config.toml
num_attention_heads = 8
positions = "rope"
attn_scale = 0.177
parallel_block = true
init = "normal"
init_std_up = 0.0233
max_seq_len = 512
dataset = "wikipedia_en"
MLP neurons of a small language model. Each row is named by its layer, matrix (up: input weights; down: output weights) and neuron, and shows model dimensions 0-255. Each number is 500 + 25 x the weight over its row's rms, rounded and kept within 0 to 999. Numbers have three digits each.
After each neuron's rows, "fires on" lists the tokens most often at its 100 highest values on Wikipedia text that the model never trained on. A number after a token or word is its count.

L3.up558:463515526504456517494520512473537501462489524486493511445465526464506492464495551531513491531522477489477478498497523476494495513473505520553455511478508519526501496514527533480512487515536504492456480495502509459481496531481519483541494488536531512500461487478499561526513533504526565500529520529505488529513524481505525538499503487475472493484496479512493553482459559514513502471505500552535511456508434506438508501501461512505477459493459490476453520498496464476521492484529522519508496474510518500520498490518501501508498485502502531521473480504538513520512440515532535509560451477481463486505500464462487489495519470502545483502521496506517510512503490526516493489488477486532507440506476462486493528509531509484477456462499509547472465533498498508500546524491482
L3.down558:548484484528500510501496496498491513494564521523485508555541495526539490504478459523514494483465489518509535537520507552495518511515489454498506526539493511492548473471554488523470505474475482522514523489503474503520534481516518483476503501449507492487527477519511468502540495452461495494462517436444460472480474514505563497478472511522501490506485480494502503522491496546466481483504498504457530530492553498544483450507520482486507478480534511468503469529508495514479481483476447470459543543517480466454497499477534502475494522545529474480478492498463476502512536473522484465461470503477526550491469549543507496497495506472497472528508491509503468478491514517493519500486510506491480558520532526499487506513513513508533507513502510501479495491465492487482503480554529
fires on: "ris" 18, "he" 12, "e" 11, "ind" 6, "att" 6, "ur" 5

L3.up895:514481523495472499473492456521494477499517507539496510522561541468472486534489467486518487501486499504466501468508506477519517473495566524533491520484502511511519462568550478497493533472447477501533455507484522505493543521555473515526490496518451520491540509481456456509535520524472535522493494517454493541467501442515451494509494477513491522479505516503509479520503521494512498502501473472487514533515466513535498450475488475482513485542543448509503500493507473477490541556517495522487499530494497492469478543513480460489537498486520485493460518495469516532514525479513511519516567539492468464524469524492494488484496499498476508497499553485444485502525484512516497501460514488491494462456486492526510488548533503480477538480502479531482501496498478507480475473514515
L3.down895:445501524498490491558492505485505531494493516506518472488499468466513515459514500525512510532509512488514490540460477544497503492517452452505498506526520510478476491457468532477534442533526537497439514484516483502539465486445508496510507519537553502530455518541542543429457492500504517478496506502532502460486547540463521497505523502513478498526482488491460541447506480506524516510521515493519503486484506508510522500535486491488469498482482548518484504475473494520509481474460513509465535472485485517527500485521499524516498507474487509493544505498524482461513510523495502481495456497527479559487489510477507509529518496456479468464514475529517530561483511508448498482471496482476501499528533519466501499483495495487519438529532540458496528503479531481491490504495497
fires on: " re" 30, "te" 10, "e" 8, "iv" 7, " le" 7, "ille" 6

L3.up860:499508510478453542528485487495530473481515529525503474467487509503478515518518494485543474491431564476515533446527480492509506476470487542509495532525529524481469468513510513532529514499513563492524522476513489468477503540471554475509482555516491517487460461534486502546506478524497507499508505512538494503480498512504492498503449542510498520466481463487490498504527534526470474487486452492487494524479492530517525477518456504491467508452443547434490514468533505492468498521479544499465523485474474495540537484516493549476491458504472490512520479504520511466452512466465536480478507499493483493525482512482517504460509505482519514480481472491474536496470487514485470492503483523501497497505476490503507525522456523508529508513505477497471525547500522483512522545544509
L3.down860:475499493523471463461546521504461519492498501501477477479539505455528481507497485546493502478497479458496552551470463476497489505490476507528482514465493471504480488460516534496466506439483460489480528540494513493506505493510483526516484497471510497463554502503496508465510487479524460536500490506533479502539467495498490486541482500480515483507526524562493488460499487491521522479538493543473514539523537521515513505497504530527494479510512540501469494542476511536510534478504460544553473525499540584499486481461476493538509489509501461492482514505494482492499528504530513521485511494496512485480546487505476488529527485477508490514541511490499464458472492494499499543483512491494544503507486518435511500507558441502498473512525517490460501483500431467521522488502508
fires on: " not" 23, "ap" 8, "et" 8, "aced" 6, "ain" 4, "ued" 4

L2.up501:491473465460514487511498488482503456499521544435471491518540505551469486518493525501501496508514466489446515482533546485513531481541493514458534525533486501514496490508534460490496523498501491453454540507510494485523502527476539514526502450494508500504495488484503505521511502564501504510506486525502485473472513452510513525532499428495499472494484531461492513526533499476517469505531478488507503503510483525490476508517524501503478519529468516515500537507502524471509509462534494490485512481525480455482443500452491517503521521540505526541495466506544466555509500487475512488520489507541520468524473483483502495514477484502496514488495514535493464506473532478513470522496532477437467497487509527483451523524491501495466549557545509508521482518519465448498444542506498
L2.down501:517523554494488503520525518496458545463472508545519532498484476480495506513485516463495480486492489462510481494469492525563503546491492481554506448479458497526518515501482541477489550479495524518539523478510483517496510466485455487501532513499510493495505507540451514512498489456458512523505514482514488564536546505490487527515490545486519490466514508552532488483446493491491511510482523507471528497502471480497477540472518514502515501525506488500503473503488483518476460476452506468518468485491481536522516503506481449514491490474500450506525515513472508537496470508538517511461517458507491552445577499501518493493502539520538466504485483518440495530505501492498491500497488524506508502484502493533515468542471489527480523483491487441494482497459535506503538472475494
fires on: "us" 18, " life" 14, "at" 6, "ion" 6, "ud" 6, " way" 6

L3.up112:470483514485486525458519525467491505472489474509513530489507468446474489506453499514524510475493485465498553504523491506462530500500501505500504540498491478498505520518513498473490492513503530505532443505504506523487520529544495531503481511542465527528502562511458555519494462480443507495469511455541442530511487492489500475491499499468496479498503482515528489520513486487505495549497470463485452494512456481496524468492472504470494512521526502486487480519481505470515526462544519471484512548490548560485495533517532475514480481527534497488497497478515502517444496447500505485476514483489528463535482542470488529533500511482538490512517469543527503516468509512506549533505519511490513497529479471500436520498551462490536500516565504515460486476492520490519533510484497
L3.down112:535484501528506471504494490536520491495530545486504471493498519532529524506527505466493476513490505522507511465487525495525477496516501453512504508527522506513483476498471499496512504481482495466456540509488485474536496484482513504491522485490516466461540467485520457464521487521541455471494521513477552487498473507475487540544484452503459554512495502491502501490481510484498562455509502535497552502495532519506430470496508494516503495509510471507525499527513544549505456544458482498521505449509475447541462454496493549484516504499496533517472506524441519487499520510517464481547529520544513543481534455530535479488495517514505518514474486477472482485505490489522508486496467487513483533489512524520551509510441525469490494523453523518493519488504513469478466493468482
fires on: "age" 21, " neg" 11, "all" 7, "ine" 6, " within" 6, "ict" 6

L3.up723:526495522505535471482499539505481526519514544453503529525559473491488500508476464536488528474503490520485538522479504512489504465545478491475490473502466465467480504533505481487532494508496539519532521508484470513502533533472454479510454497483499495500520484496472509510501483461489473467490456517498450460454517508526470563579544467494512495479502533461507514475496483524538489484485480505501479487542500471507487564452482492468498482515513509521500461481524514506508516504503499475512450498487510540506522531454448537420470487540471494484534496519514490495571518474526479464470483482519517483482516488523492522505519515502522506525519510489509446458491497531505461502490507504480531508524522511517537509486484493500498516527480491512510487530486514513494482509530527
L3.down723:493511505468484532522516515504508481493502483536489492478487506513479489529488517499488504472522487522561484464516494479511544570488511549507474505541511495502484523529543526510516505531520515471476500486528542537518499461470497543504540463510508475499485491491512483466450459468506549504498519446471516500529484454518483465454497513491507472516530464512479498492495499522510470535528511524466534523504454489475493467524541516448547502457494516482487519540493513480489474462504539498451512518525502494507482432528533476525515536497491507507476501498519487495442503513479530531500529474461476498498500531479491498520496484456478524508483493538503562516523494492450491520546490510481464462502509541500493451485503520504531519477523461502526486517510494478517519496442489
fires on: "–" 38, " United" 13, " August" 8, " January" 6, " " 5

L3.up868:511502485515493481516501513469504522470508463473499508531511475483473508482461518454538509460503470544460457472504516494526484512506505518493460506535524513533527516521505512522506587475455485503504520510546476513481505481515485504533495484507532486525508511513547497508496499544475465537519462529528480505525510499471481527517482486502460510485454497466471483512523506520493534486566496529481413531513498513473482538515508508483469502525509514480471512505512538464522506528495524499546500460509459508519525482487491485512520439516479491507492491492468494502520532513445509495511518507484524520474495505501477526482519464465522465461491465478526505467511569492495487475478514474479492512551483551513508504489468496545510545510503540509494538469504479495505499481474444
L3.down868:453486515516494545512487488553520485512526493478516521481523492502548529489497504543484480555506508476489469541509485490467484491511483470522518496495473527502481490490522454475494488523491500462494487479430495534544524523497522482473503544476521500497502481487478465497505538481543521492499490491546497515499494480499528506478501485483531488468526488513510556540494467482512511494491468523521535466480524473526479455495490452475497518520471455533535501451524437498462482484508505491465462539501476526508498476494582532471490519484534509499466526484488519480483483464506502502551490532521520449496511482469497473532534511542477510504540492484496507539496455502506519527496464545510509485486503461534503530499505504471510482496540468505511452531515539487486476494541504
fires on: ".\n" 13, "ort" 12, " producer" 10, " games" 9, " expl" 7, "ist" 6

L3.up549:494491509494478506517489442514504459479509488526458505525512498514525505493494491516512505516468453496518515547489532502514523452508517486498482490493473499529493501493529556511536531514495493484470482485515512470523514473509538512517477539528482493527497535452489510504492506497456520570503530498509482494460485507487544499457506495525483498490556523505458496517471518536451490529483520502433499494494492515500514529496498491489487483531523490498493525538501488493525467525469514485494524516488453481523476444443482484548487498562510515493510515495534504518481515492454486528475523496522514512465525467511465525489425573493527529496489493493518482519467437509494475494495515478494497511468543516494493531515441511468486512537495507518483485466461460532470535519497541
L3.down549:519511490486493476496522538536497520498489510467519503498521496523482465539523520488483536487533526487497479446484467488488519545483502529547521504482499465473522544523451495513436500473486498494475502508473534534493486496476466481540527501493467512485496459550525482511522505525511468490498518469497537499531512496479495487430477487474517517524440465493545492512524495509506505471476516493553481491517513481502508463523461509505532529486476506490498510492506508488498538504512493525554504503478506551459516547530509499497566516452463505474462465519496506501521517485515517514505530493499489487538493507478561469517501410483494509473504500518482505493535534493502492496510509519456501520521467487516525475488460480516497528465504505484537470529506529476540478458465454
fires on: "-" 25, "ed" 22, " her" 9, " Arab" 8, " his" 4, " the" 4

L2.up741:530523499512492515448538501484517498514512497476487452454475491538490489489508545476506501513472495513508471494503464477519490529506524541488484485497491506502473528510503517505509540503488461507483553533502469474502532511487475478477522483534510473489489497523526492525483488525470515492520450506487504536547491528526486495500522460510505494480487493494514500520498493492507482489511526488496511497493507495554479495513492475461494481513474513462555500507484508516458535512543539472510515488454505499478470511454492459502429495482524477531547442528426489568490496506489479503523509480509507526456485564482493532518491564491482513465473502539540513470495520480521520473483554485528531541495492494531510509517472509476470531463520492498556473490500514482445546470515518
L2.down741:459469493489504457528517521494515472490461507500542503520487505503504518570441489510504478501516496498478569522536508526450503464497471493493524517510484561481501499500518513478517477522477524453492463486478510460475482510520480551500487477512525490517512530507468514477519482483540519510521518488524519481454506493524492494511516484518484510515495551458477462501503470493473477485492505471474519463521545533448493491497502493518481514520491486494481532471516526532479497488488485509504521498525508557522498560493454506496504504515474500462505479520558485450531493492508507521444476512543498464511528463547476526448507500473504528522511519491465482499468555488499515483460485510516477528513508485442533475522530498498506504560529512483516529471476487472514458505501531
fires on: "g" 21, "b" 9, "d" 8, "H" 7, "ed" 6, "w" 6

L3.up253:556541498526517486483473456519498467452510453499495506504549500501543476496476540484496488506519501469487512482506471486477517509488520498476500459457504516484506496500551503483502483479458480502500450456500490471495496501484453481474516520481510470523492487520469511521510491521510502503499489500502558479496474503466525503490509491477479500483491482508523492520536509481518516489517542536494496526520501439504501460499546505522530525535443475481496507462512479498508501562504504526525533503496479498502489517533548512515492496503474466497478495527488466443497486566501446510510511457506470539515512528497475526467496506484486433508516536493469511544511489498502518469473505571499468510533526553491565535439510501514523501517495506447455478493504497492478519473513505
L3.down253:496497507484468497491528547489514529512555509475508480501462491475462507505525490509461498487518500502505507550453548473533532508523508513533460541505481470513512529467439466517470491512534516492520533528473473524501505530510510531549493492503503507453508514494511499491484518487508467523494507480508438480487551502484501504529448521507495496519504512510453504468462466504505501515488459488481531466507493517518468507510499547475478474474559535484474473515515514497490492469496517497490482477482525498521524473475440478480536514503561507503516512437519542504498516446458527496495478547475494453502487459492546475523520517537490533486479518482524490467483529498480492508526514433511536491487474471517467470523485535516484520505504497526536508505499461530503518527517478
fires on: " new" 27, "y" 7, "ower" 6, "ate" 5, "ide" 5

L2.up7:503520451470477452514469476468479484506447504493510526487497505470531513515576507507490516521507465546498500473517513490478494529488501458515508503490516511520527470495533495505505434524518558529533511518507491515486536504529508508505457479498480478490551519506494517508463486517494475451509514481460530513552467484463519489478483514509491545521497486496551471500496499490511518517462533507508488521493519507458505501491534508492506480510525514530543511536500488557491495478559548506512488477492581481485463478511472496522498510500466520511450515510493561533503463529522498453534438478510513513468534502480540511503523532501490481510510484508527532529472481474488493481519479497497465451484483488487466468521516506480532464491523519514491476509491476459471501481505506
L2.down7:494504543525529549493506507503515504496542508487487460492500469492476522483441500508533492475509509449477513530528485529525491468491490525473473533508498514469469503511453524507514547487471441430485505492493510498485450539478546483495552546527485510503484456486478479509537508536471529544485502500539473519493526513563492512528508475467523452486502496508476543501511497537491460486540505483478548488519467497543485528491489500508496507505487446479464491502474486476517517523449450512480521508500496501511506541465542499506486499487525471512484489490546446489497512463478506529485523520500500496536471480507466518509443494517504498460463510510482480490557526528511505513493534492526522524519511479500522527487498498496475533494455466505503496488479521547515512529508482
fires on: "ur" 32, " performance" 12, "ou" 6, " birth" 5

L2.up904:517497516539482477497538527501503512537460455489487462498486506535484501484504493472480532490518543475521490482519538494479502552488512451535481496530494472500471504543508477473488513483465524503532501501495494504472504487526548497516451478534490507476493509504432507522514466506529544506540519503480487467536496499565507475484515548497494511524496505477525503449520449501512482480480472483459542523507522525503468495500543519546498491496527495487506496493495508506509556506510529495475521486530481514500458498496514495493487438451531477478493551499471515538540523497518500490511488506489419499515546507481495534474538508473479513504450492463515520539504473528512500518468511483472514477483503494505516486498590470502455479477512476503515511479494482475523488458503514
L2.down904:511508500501490512490555460545533517478528523498499491456509498533501490526475502521510467509521471494460508517508550496511484505527469474506495512488506502499493484452548526490496515541448457470483505480507543488501502503460518503463495517497516542485541523499528506450497459545500443505483537538510455515459517493437492492506500530485495508492519534475500511474474478514494514507461489472476466516572460476467499565504530484462516528481470519488483529474487491505469490525501514562508472449506503491490500493505532513494517540529457499554533520511517480488513495515429456499480564508503501510489516503511457502540534530463522513482478491524515516521525473467493489483511501503520507498517471506523493494472492491520527528498528480510507484477512459505481495487494454
fires on: "it" 18, " following" 10, "á" 9, "é" 9, "ab" 6, " %" 6

L3.up733:502494491478479514534470498495452507511446501509521491511519500509436484450497542508472531515520483486516521482491480478495493517488527479525508511409513479518506523489489488477456506517482464515488500516435538504498494503528499537476474502487514497491500480523538520526489482501478537528486461517516510560504495522510526567508532507499515508481492508472491482557492511542485479490541548489494518507510472523491509496452497529537473506504510480498486491548539485531466497553506499475486511471536500486534535512550486484475520449529478480504441488496514517465545512502487505468510512481525465472493493443520515525492513520503505478526476493453508454488536504486527521468497497482492497500516489524563487498448534509515506438510483509482466559498490504498495503506489502
L3.down733:512518494527530495482556502496500494549516490486461501482472493465554494529494534461482502505490486557475480495506518517492529459501480519492502451557478484501542484483508530498543524463498507485489515506526484526481497476474488509548514493560499490494516477479507482505500522513527461488479496470514509456491484493516514463433517495493483480454508469521495479474501506473479527499432515498502470483498499475499443509511499483489531525491535545499482489475452533489484521485493492468513467531491525527480468519501517475545485562477493508485527500544480460507456478511529504539503513504469523541491532524519506509490521506504510518479521537526477542544478487532458477522519487485505458485493483493465484524513494488469475548455509490503529454536522527528520538474527469
fires on: "th" 16, "ory" 9, "nd" 8, "ress" 7, "dom" 5, "ility" 5

L3.up1048:507505469496506504453451520515501503504493478539473430538517512528524518498489515491537518519556487506515501465517540511498501513523520518532516489467516492514524482505485493520456455493489513490550454498495509543490487484534492462511535498532516520512493452528514542562519472478472476462517504486488556470493507481462532496485498528510523503519506499507493514502525476465491485504545530515506453457472491484429490483516481493485512491493494498511481505563478497462518504500524500488505522466499524474511462523513480519431505527536507472505464484489531513497506503467509464484528522518518485483470490532467529504505491467500503483488509513521507519527484527495480538521496509455512531469469515475538501553489480477533437521494497499501462529475469522495500453490516569
L3.down1048:500489517506474489515499468501479513481526482510496554484469496508477466520512463514418491482462498518458509546473473469498500486492493500469503517530479487508486518496511528477510525482529487500431504463478516463496503513473519496483475492477457521484481516476497488444472526512548530555497513530516509536503516481507459506513491454439511504468523485491566489501504481529492503516485479508507545530510501508540493493500499493513478535483508493479529521459503498522488455488472525474517508531502521530494536499503553474531500485513466496493504473506502494510498498521473564506490463492528503525563495481516446524486490509514503533534498523469527475487517513508524454514486490507508492507528544517473505467497544518467521448504531495519534478505518523504489558530501416
fires on: "or" 12, "ast" 11, " record" 11, "act" 6, " second" 6, "v" 6

L2.up404:501449500484480496482528477470491466480526528468485471491482504532434521443484502475515505465514541514532529490481508478511512490479551485514496506498496496499507490482498506494533499478521498545484545499495493485483540504517509468517488502494490506524485560536559507514463488533542483499494522532512514505523514461515501514501461489510528528470505521483469509475491486499494508531547488523521503494505516483480499518454517534499526498547465462522478522481532498507472487464509573537532501469494507524506527466464489506484469503511520481508486464463520463535509465522506530501483518507508492482491495520510432524517476532487504527487501464498496437477494514527474470495497460484515484479509490503495519527575459423464525481475509483455499526494539535502517529500549515
L2.down404:473505494492533506528502476501504529528506454518485539505489472506540518547512504538473510501456460478494508525491505512506525516537501506531546465549467525481505460479541484525441505542445472477502473493517516513498471501476462524506509476468530453478508512485477512487517497483509524505543489488491505485495503482528533476500499539518525483505499490505498528521465468523475527423443479500544488514490518499493511526529480514463498490497493528484501450497493454480511560497505476505514507531515504510458504503519467493554472508529446521489466538505508496484486499488510463502489490493465516495461494443519554501488501450492465487499479562514511534554492539483501537488492500551488519509475467526514516508461502526520497534539530514511490497489473504516476482483472514
fires on: "a" 39, "L" 13, "urg" 9, "e" 9, "ur" 4

L3.up523:557504448522478513511536485493505526496489514488476487490471520534491536528514493527469482496494503505525510526501455465437519517505499488512513462490553484503479495512493542513470523482493517503454484469496521472489500456521519525499506513471465478505476523538492537493476482512463487495503547497487555540502509494505517518507440506493440532474492483532499525519491501533509476468519447510508510533487458487474470498469513518500521500520449495519520453518488491523496499562480494501514538494452488491533498499530526491495519512470521459489472481503462506523483478523523532531504478479518478496506479505526498544492487482528477472467481492452483483543476462467460462532512523488523550445490516452513512497499530522464488531499537516502491495495501515522551491540443498
L3.down523:446486529500496493455478493524470490509497487505496498517540465476509505483503474487530497488489501484482501468513538488533511509471499536460483518523486525486527491505501469491513526519527453527545513536510483520498490534465479481539491507513515532501506501511529474511516511510508503515527485509487463493492522462485489472507485494523546489499512567491497495471505513496496511528491574475498484486470505478514515510510483476534445463528564531446499538504482526466471499451517514516467466508541508512483476486498466500504453471538452510534477488493497482461501509482480511486533524544460521480496519493469512478515498541479529522505518554533511500480561453526516510457482504506515482526529458559503482548474460470512518480501466501470492493522503491478462521457556511
fires on: "X" 11, "R" 9, " European" 9, "W" 8, "8" 7, "ind" 7

L2.up447:539454538526468532521503492485501518522478512487480478457481470512513477517477481528501496514494517534492499477530514532517491458469522505507470507521491503499506500518484532520541502520495495505500505540473504504477490474455523525500517480478478453552468484534528525463483541493491487497516538498467501509489494521482514528476521513510501514470498523523469516484496497513481513487497457518493510470474528500506528501439499451472476530488443510477540502516506506499485532517482500476574529523476495498493518525524485526482509478510495467479449520540491462491514476505464481513452446531514511503557492550451533462485523515495469506506463518518505517504529515484519534532505544519501467519544552468507526503451551511541511512526465505467540482512492473482475471522557497
L2.down447:487515499495502486500537543506519493515529503504476512497541512494497518486512522445516491495519452502569489503495497440474547556491476478495507504513499477499477461511538487505478515464483490495521511499495503533505545516544502503527508534513538535430521523495509480555504472465487508518485469509481533493488489481522471481516509508514482508539501463494472500499507516484496518507527515478516490500518490503482478467534535541526510472479565515503432523475482479505504495479505498532465469475541522458522445462489558471495522509475519500489486486503529541512520508508502487470555522505470479457467563491509498532511506464495522494461542478460489454531531465496499471493512460494505526484490487513490465493545473517456504488503540502498456495480521502479512509461470494
fires on: "y" 24, "dy" 8, "ü" 7, "iver" 6, "A" 6

L3.up46:486529515522550503505511502492491523540473469523488516505507523517527489557491415556472479479495466509493515480463515495446527519507478484485500513503450518501507448515504522471511514515525495528513497511497480516439476490516492527490458492530515495492490509532540509551509533502523514510555504506458528452494517528503517478492485470502506483514476540471495486489511492470484485525503503466491509488494489536509478481514491546471491497526513508505468481508494531510511455500487506549512524518476466502520487533478457488487477557521471524480467492468459497464502504506493523489455491491520485519529504498481522531542510507512500485519476487419531515467487531521508483454504437483513481479445451503487470539455490478494521522557491463516504505515505495515531516540491505
L3.down46:489506482481468550533486507493476510458487549485495536516466471475517491490452538489496524535494536457472486539520532522538486485465533484469476458552514527473520552465469539489495463465505498485510469530481510442536491486500525468578508460456484467497527505528540506454461515489457536488473478523495513531510477486487522487493499513522551514493490507487510503522468477514471496503487465488508478520518483509463528529516529520520501503473509485488519546491475459533497516537483534451487493488457499518517519475493546500517475486501523507514512486521490513552477489467513476471519543496493511483513499527500467524532487513511494510538537527528482503510510528472519491513521490491522510522549497489494506449492513472516489474476477556482510485450490520498487477488496497
fires on: "omin" 12, "im" 9, "ul" 8, "6" 8, "all" 7, ":" 6

L3.up80:497476465501509504512537521512486499498518479478479482495520474534435493519473475482490454508491477525468460517451480498506523491514497509504522484480531489491492508496517518501537501498464532505502489524535504535485513496514576494494517453497500486534472462510504530526481503488508552481511480485533515500515526456543532503506489505494493500468494512511495501496465530535486500498539518474464466497494483545489492492520450474522523543542488471492542521516465485453477517508527512484512501503497527506492493509527457463504518512489482476458498487453512484481476502519513543497480512518430520466495453480493512450510530506501500508468500575504508505456504489436558564506482548486468518503515512527521512509472537454483502535490493537520507492461481480471516523492518547
L3.down80:485536506555490512463482475474468520488463495479503521518495525478533501498529549485535514517484511490487523483540524489495477513443499460523516505542445541509523497506503471509487499541562491508517502490481511504513475493515484489493505507522474493503491505524495523440484508484449435502472514513496467518472507531482510495487481516491518500503507502509515488558515471486521510471461494522514544489490493423479499504504516543482471499469499534500446493456530532533515504497478501557496487509501502504509507499507519532509501479509506506515514508552508512464525468470455480529502444493527486513506549539495478537511510525497536478523490433513516464525520468521485464514535449557498478486507484504431484478539498547496492454519474487485512495530512486484498497500498473
fires on: " same" 17, "aw" 13, "ri" 11, "0" 8, "1" 5, " such" 5

L3.up89:488489472492514539511511527483516505509499522484505494493506499533482517457460474541475478499459465511510504506536542501512514505465506505475503496504452508485488512512528487492480454512529538515492485469488524486517469540526494516529495564501503482495581503521511485490514509507487478504512452480500487524484485485480524471540522523494499515507522514515505488498490493450478505455491524552524497452463429465491502496570469559555528505541516483508433527487489492493496516495496523487539514483480480521486512518469527524462538486540503478494502523508500549532552493470495506526485524498517517483487492518495524499517494467514446474474508512523490529517467518472497476467516499483510450507479503492494477486483504443510467458488486492516495539477548527508502544559501474
L3.down89:484497535518521461510483514522475481511536510486506489486506478496559481533503459489495506495523507495439518487531479520464469469502495488495477503490529470510476504493478514514495519514470480477471530518478501486531493480464499545472514495489487522491504484493464565499479484527483558485540538500502487479485528515491456488505477488511508438481451486534528475516556483514528508547511487476458488522521556519453494492490524492497555541447478502471527500536496480511514525512500506467514503523489519564477472518504486470518505487514480501521511476491537463486491506517515444503533514486490511513463501478507491500436497504474520471496479503462484462525574483482484537517533509524528485486535515516556527508501503541532535533481499477485478484511488482474519455513532511
fires on: "he" 21, "us" 16, "le" 14, "é" 11, "er" 8

L2.up183:534516518497519555489478539515498475538516480494474520518498484520508492525505497512477524485477458489520449481513515486531536525500498487506540501471451470475484490479470508548535475548524503510513489473504501447518518525485494478458504488504480535509512563539535510467516489500488524475452534523521541518501529471497462511496519501457489463467499501540556494500490533473489487558491519504520526504549484439468504512451486498484550510502502480478465510519495517459475504492541497502517514495466523518486521513470511538470544506553527511455482485489503517512531515523480528496461498466481503495503474476452474498526467480494462478510516487507515519479525474482492484517480529493468497475464482474534496486499478502541516479517515535430513480523538488512537489470503481
L2.down183:500479471557508438499485488477523528517487521526454465508497511499510518493478492512541455561538535539504558499470468479499522514493454501531515549501518512489527480520505504479521480519463470501504489500513495557475502472509499505529497509466508504533485491478512523523498504482464519499543468458467442499469465520462542497559519489531520541539520479464501469539477533501511557459523488505491476508482472483475503503537470519503471513488491509488490473484510483550502497497504480499501468503497492482516492497504469503497540492453495480539509481499506443497472487519516475524549507506488510548471500516556491466493522465491525516520466514523476484488532531467500498502504489520515482534500508463468508508522541430480489505497495474507463504504451514493500501517489546
fires on: "ro" 20, "har" 8, "b" 7, "-" 6, "9" 6, "ae" 5

L3.up771:560517532528522516507492481499482453448470513544474480475506502487470509510504499538492499500551498498474467471480466500511525470491523502500498511437471484452500497502464490527487565461524482536487473484488553471495498487488460491519516499512495522532563474487502507529502511499519510489513495499511530480460514485482503458504494483494492510469487524468495497520532477503510510501489552497496519518508539517520486466485506493518502535504495535527469513497496517509456474524509485487534499467509534489520520519515467497465504469497521533463452513528506492482477525529501501540488517545521500515499509514507488541488455484557443491499478451552529510553457472496473488502502511469577506522504509486503508507510482532496502556478491512440496419518501504529515507509490492
L3.down771:463506512471516498490509494483529525556512491488470489513515527528498515505500500485507453504463523525508488536506509517487504517504474529474495542561532517538506539493505519472509441524485507499487494537465450529489503499526518516492500465516476467458460506478477525456504513524497503515475544496457482510523482549492489515537462542539519461490529483539537502505513466464495516505518454522544496509506492497489472519506451511502515484479493521456543475514531471481548502478540511488521494548464475501489525474467484532513499504503526470518528513464489497494490429497486511450518450492508490497532517503477521483475496511444496519509506457490482474489515509468535525510519464534442475520460482497489530487501523514512491484544537448505530537493502491507503460497498483
fires on: "ition" 13, "ance" 9, "om" 8, "ate" 7, "ics" 7, "ay" 7

L3.up671:526483533524516466472524573513538541514497472513478514551489540496453521439497474458464470507517481499516502492496539517511508515487498466526541493480521455454537545488477531547518467490473503509484501521530530546490505508495481462494513537510495480468489498480518508487504448521522496489468470473502497474482496521519515516504499526499491492469515465529500475521494496519468553475507509506512476503491480503535511476514491496520492506507504464484509502483482503497501502523483529503450506483489549525513472477480458478444491504477502491505472529481526505473513500479523494491462518505527473428514528533468530515458491550482489479545453530483521505543493483507539485504516494484506451493487569510511495479467515470525478501478484462487520497462490505462541540540488491
L3.down671:467521484491516527492508509500506476550480505469511471483493490459542486524539518515550545505495526484503494502506486487543542496475510478470486482487499515487502466457502505491469507489503526475446493467543479521507524476496523468483496482491502464503491507497521490546470538478506518460496511503500550501500495531427473502496506477481507468493476471462514511506509517551516470529494563506490495499545500488491495484476490488479562519504498492513498514492510517503480470486475430513512464506466524510525535504500505479529502463502475495496525468528502494503498457540516493493509480518450509494474491487522566494532506472518553537530514517566472507439462494542475514496486512527490534493500505463473479534487483494479543522552514541480522512531494498514449478455517530
fires on: "\n\n" 29, "en" 10, ")\n\n" 7, " This" 6, " father" 5, " family" 5

L3.up784:483511459479490555513459500506507535520504476467508498503525479502497536493512484492524509512489520503519522445524527483521486497499498468483491518518508484491574464455509492488472494500488459517471558488445462513463493516535523508508485499537490514532545471536489530453543458501448475485497469430495492512472513480506486532528518518481431491491505471514521504509501551490503508466547452527484494507538514531472492482487512499510483487503531544499496485523484523476446480515519515492513530505520488491533490514562515499508494482533527502528458483487511515521490554512489540494505505513482484462501503504486465486467533481492517509547497520483489489499490478496519491507504496519499542488501473492513488439523492501516488450523576490544492474552491526517524504516483501
L3.down784:512502515536508495496510437510508496480488495517508529481517493475470537530458509507489465500514496510494497562483479523507514506499492504537485513448491503493451522492509502513488462506532564459499487486560543509492492496465483507477563506485513493477521510470564486510510533540491493522495520564464470475488501537518492489468485512514537531535510527502470517498496454537498509508486490519522506528498501496530491512490512514491502492483483498510481489495472517525506484514473511525505439482496502518499484450457499487513512515488457468484522517510534479496504519492476477488535522501451482553485535475495566505501480468502454462462519461519500489524516468498491473490462481495530454458499482474492552560475514444511524527504499511527509521464491498522462466482533549
fires on: " not" 24, " sometimes" 7, "rian" 7, " usually" 6, " often" 6, "ation" 5

L3.up636:503466471467471497459473539475495470487507476465478527455504500507558520466497524488524481506520532484536584494520513516490523558542510484526506511493450533496506528487544518483527499548508497517510488448477488491521505507489482474492477479523490537490520503490506491512517511522487500498466512501500451577506481505509443462535481505483549487450519526486553485506512559524504480500501495480467512515503495459513498504502490482494516511509479500473519509489473509492466562485464507445472524462502471518510506523488506459509507467481543516511485527479532492544488495498456532527496472494491504494506529494534475529495493498505500492496531487504502492457473523520497493515484462484466478505529486499538541525506496521527451462509483495518512499466438487506521520520557510
L3.down636:523560487507476518518529477486483540527513537527472486492511504506459499530528472514524532495488461525483438529488453499502494488485465512454510487566572476499468505529478507484530508477488514496453559530499507520497481510516492552483496503445497480489514488510504556509462470492501486518485468470489493451507522495500524527518517513520493496527443511527468519479462457501530513488473486546485474498477472489504491503519489508539512525477488462504468496508513481483490497494515509536510481549496536519523489537497482502506532513520462506502471478495439538480521534516500469461497492491478491502488491509503546462452537499533504483556466525518497542524492478478457478469526516479523509531513509472454500497464524490554522518485521513486489498533533507509498481489496490
fires on: "A" 21, "eter" 10, "ub" 5, "L" 5, "ber" 5, "iv" 5